config.yaml
d_model: 224
d_mlp: 896
vocab_size: 676
qk_norm: false
tie_embeddings: false
init_std_down: 0.0
optimizer: "muon_variant"
lr: 0.00855
beta1: 0.93
weight_decay: 0.017
grad_clip: 0.5
schedule: "wsd"
decay_fraction: 0.656
dataset: "wikipedia_en"
MLP neurons of a small language model. Each row is named by its layer, matrix (up: input weights) and neuron, and shows model dimensions 0-223. Each number is 500 + 40 x the weight over its row's rms, rounded and kept within 0 to 999. Numbers have three digits each.
Before each neuron's rows, "fires on" lists the tokens most often at its 100 highest values on Wikipedia text that the model never trained on.

fires on: "a", ".", "c"
L7.up12:496539518493512551500525517532558468466541517522451472493500421511500454476469553499459436536421473503411509510506565526501469537495449486492583490518510484596534579514562530508518450470511544559540499565495439600520518511549511464523461534475508579492470534532523466440519513467493526448476524504510431528512479430424494494495524423470508480568458474524525565546508584554506440460456470463473524512491512560493444473516511442515490470546456488457444508479509511562555518522544513508561482528503481507549550463506422484419522546474551532527503495560613487541554475472486425426393536507526459504477499530514512527571479458389467499446497510523460519499524522534539485478521

fires on: "is", "a", "r", "c", "as", "ly"
L9.up20:445449551419504508515542475498544487496456541590501465463529367481565490395474516492480405566462476564451515501489476473547489504478471448535450509553477532540528534489455541525473479509498552597530515582469518551547492397530525449477490443448534453454547454505494486527486465486506466546509488496547526494492529453570487565492555426483475480533557516544468530534510493471503475476444505497485504561482480549542505502512483525471432443623527471440462503480535500522461453485496498494474505537442525458483523515476579473551534528487444494483488552467495462551428574531503496508466549535500481514450519473521493515528496446494462452522537497434491580515516602505571510529482

fires on: "ep", "l", "s", "oc", "iv", "c"
L7.up785:495516481559518476452428528526482550566519462509517511552519558506480384476514504494471558554591508498472502478503427502440530534454507542521556550475560550502481493475465532498463480515539527483484517470566494526505503471487504413513496487446546445522506508515525534588506515490503544527515568459474465539473556504508476468500502538475480603415435459491514520525493470535600516466444416479484482485505583505442528462559510495529473527622499503520517485422494544551535530498482521560496426535456442537492447495523510524496486446509442473531512519446543448508557449449550460523508520503523522544411479511499441466593525500468472535462468429520492580451474446519561565515493

fires on: " C", " F", " S", "c", "g", "is"
L9.up491:451465496554530564470511485613556558456543498558565568554525576377468449521499535491473508446504601500526455510502515556497474481530496538487557502506579492481428488523438521511571506506553507509545499491521491441473500399469490484485509477473536497530522480478526475522521477562495493479498529556520532594492525508496455398516557484414478453558484521514539485476500510458545552450489499410493572481424534434522503468523539407498461520530506501510430490557473530524495513530504477497503516473504548478480446501562601561522499458559460507476509515465416479500518528503487484495440496518462494543524493526493526447499470521390471515428478466446539551498479473459535485490517

fires on: " to", "ic", "or", "S", "ot", " for"
L7.up52:488454512502450607490478465511478455441408525468455537565455438533518533442437505490587580500482529515500474524482473574498452467445482502496504584534549425493542551526503536451495528551476507516473459518495484531447478426476432492515575486504486530436489547490520503568515495480550513542538455540463422557532454488465504504512425533499510514527536494521466540539501475496472500508574471510526465471507447465528516526558552522439583491496543523511475490570500520479485458460521489462499480464481461470543490468506466407543431604506439460525520453467493506491523498480566392475492486500419473514528492596492486458472510503484510503496520498469455439471468462455497619586506

fires on: "b", " B", "r", "c", "B", "t"
L7.up460:505577445458500506476507560512499481495527474419490509552562463578483495538502484477478509484443535514502461509550508561441547534569441519554455515500558587553514509518489440559423425500493555580468504520485532475456510513502447527504472502437487550519545505459381516484495438532496441531527526536527471512585555472490497546549456489486568529523475492524403525473451447501544497468471486455511450506528558493516560564399441566505492433528499511555482505590529600520482517508456523522502525499488465501466497490512509492437487439505524493581509519539513497558555490508495573481493479477473509528474447431479582524481520474499490496479514552486505469414484473471518599483444

fires on: "as", "ound", "ing", "a", " its", "et"
L4.up327:486483522502453537515523490551496505480487502546488468411499447479484498454518507523517423510483485559541477487440500560471462522439529474557530588432477539508513520452476604508527562459567504511491468586505489486434430506516523488466505477392431472454498501452552512512554552485489479566485555490501582480454476549430476501418523504516435605465484494516520500586436447530501519556471525564532531586498420568539502436560504472547474466519397480447516510529513534514466451507506477460507498478516539549448506499491489450549561499496541488434508506468452479554540539555455559523471495549498536480461465529502482471472424560448491570513518534515527469465500485526524466481485

fires on: " to", "y", "ly", "an", "c", "ic"
L8.up86:458504474528554568511494473479492493506484442483516548408488518527455538499383533486562532555506484471471479480547454571472454530482556459475554545515548488539508530509446427482540436464536489493375562564489500487498540460479465504500553536485495435576445596467550487575471482516439480497484466449490492491512532498541521464573487507483473460511537488593468469463507554553502505524529527521496425556468521515492546397549575531455533461515543572550476483535491500481468543523458518518527556532485439509521527514493503416514453509440555553511524490496481482472462468426498479469532497434509531491566519486525439494543431466442511517495534532518517535484575481427509511536426

fires on: "ing", "k", "t", "he"
L4.up350:525439495564499419477458448526527583441499471447545442532536493440510484440543505501510522506541550461465389489498463541492538521544568495534550589542456562535493560457517439530516483485525565439571484505475498579403476454494521557537458456509482527496487505527426458565580466541549513429517483535455517525474466486538496445547490528549506500533517469448509502545437564517449508454485529453451487494556498534456478447540532489506460522553476469452514463474466523462590523498511486492526469541569513499494450478557510486451446429554482539464487493545488500490543514532533522528447503504450501495470505467554488511465473516483472457534478547515552520447524574426513596422483

fires on: "r", "s", "f", "n", "c"
L7.up330:573581505526519558469414463542491531533518484542538478479472536549532410509476492463486492498534504418503482508534442466485487469570433492573527514504506540515567553399486447527500504480495495450458437533501503456396502488506452478519445500479494476468486487426530526484545504455501449488515496501514463510531480491528487519522445518444475492520424483484525458455448464528527529476457539481481478483493496459469466473444514501567503437569518446565546537447466539529461545500587542518554475551477482460503511529519560436449513485509522572473489464547530412541574497452558496496486445563418543609419476528528567507567533471517527547500468495535463549464477521425549512550510

fires on: "at", " F", " of", "ad", " and", "ist"
L9.up771:503513520467510509438451482516570509497454495471518427535493613531506470542466474514421434455471562467538506472553573497548562524464461578590557523548554490454501420592406482469484497529487472526557527494557516484478421446477496471534502417505487498524494476501473535472517456493504533460512531527464533508500484443502516491524523473509522582536481458547532497457484532518508475464499581528423520495463533477563466489488462528508543454554579441482490540491489459503564545481496516487482542499512536509532447549514448493468464533525517519501512488512433497420556565543515478481440428445414471581465472466500538493530643492545494471512538515479503511470479453463544535534457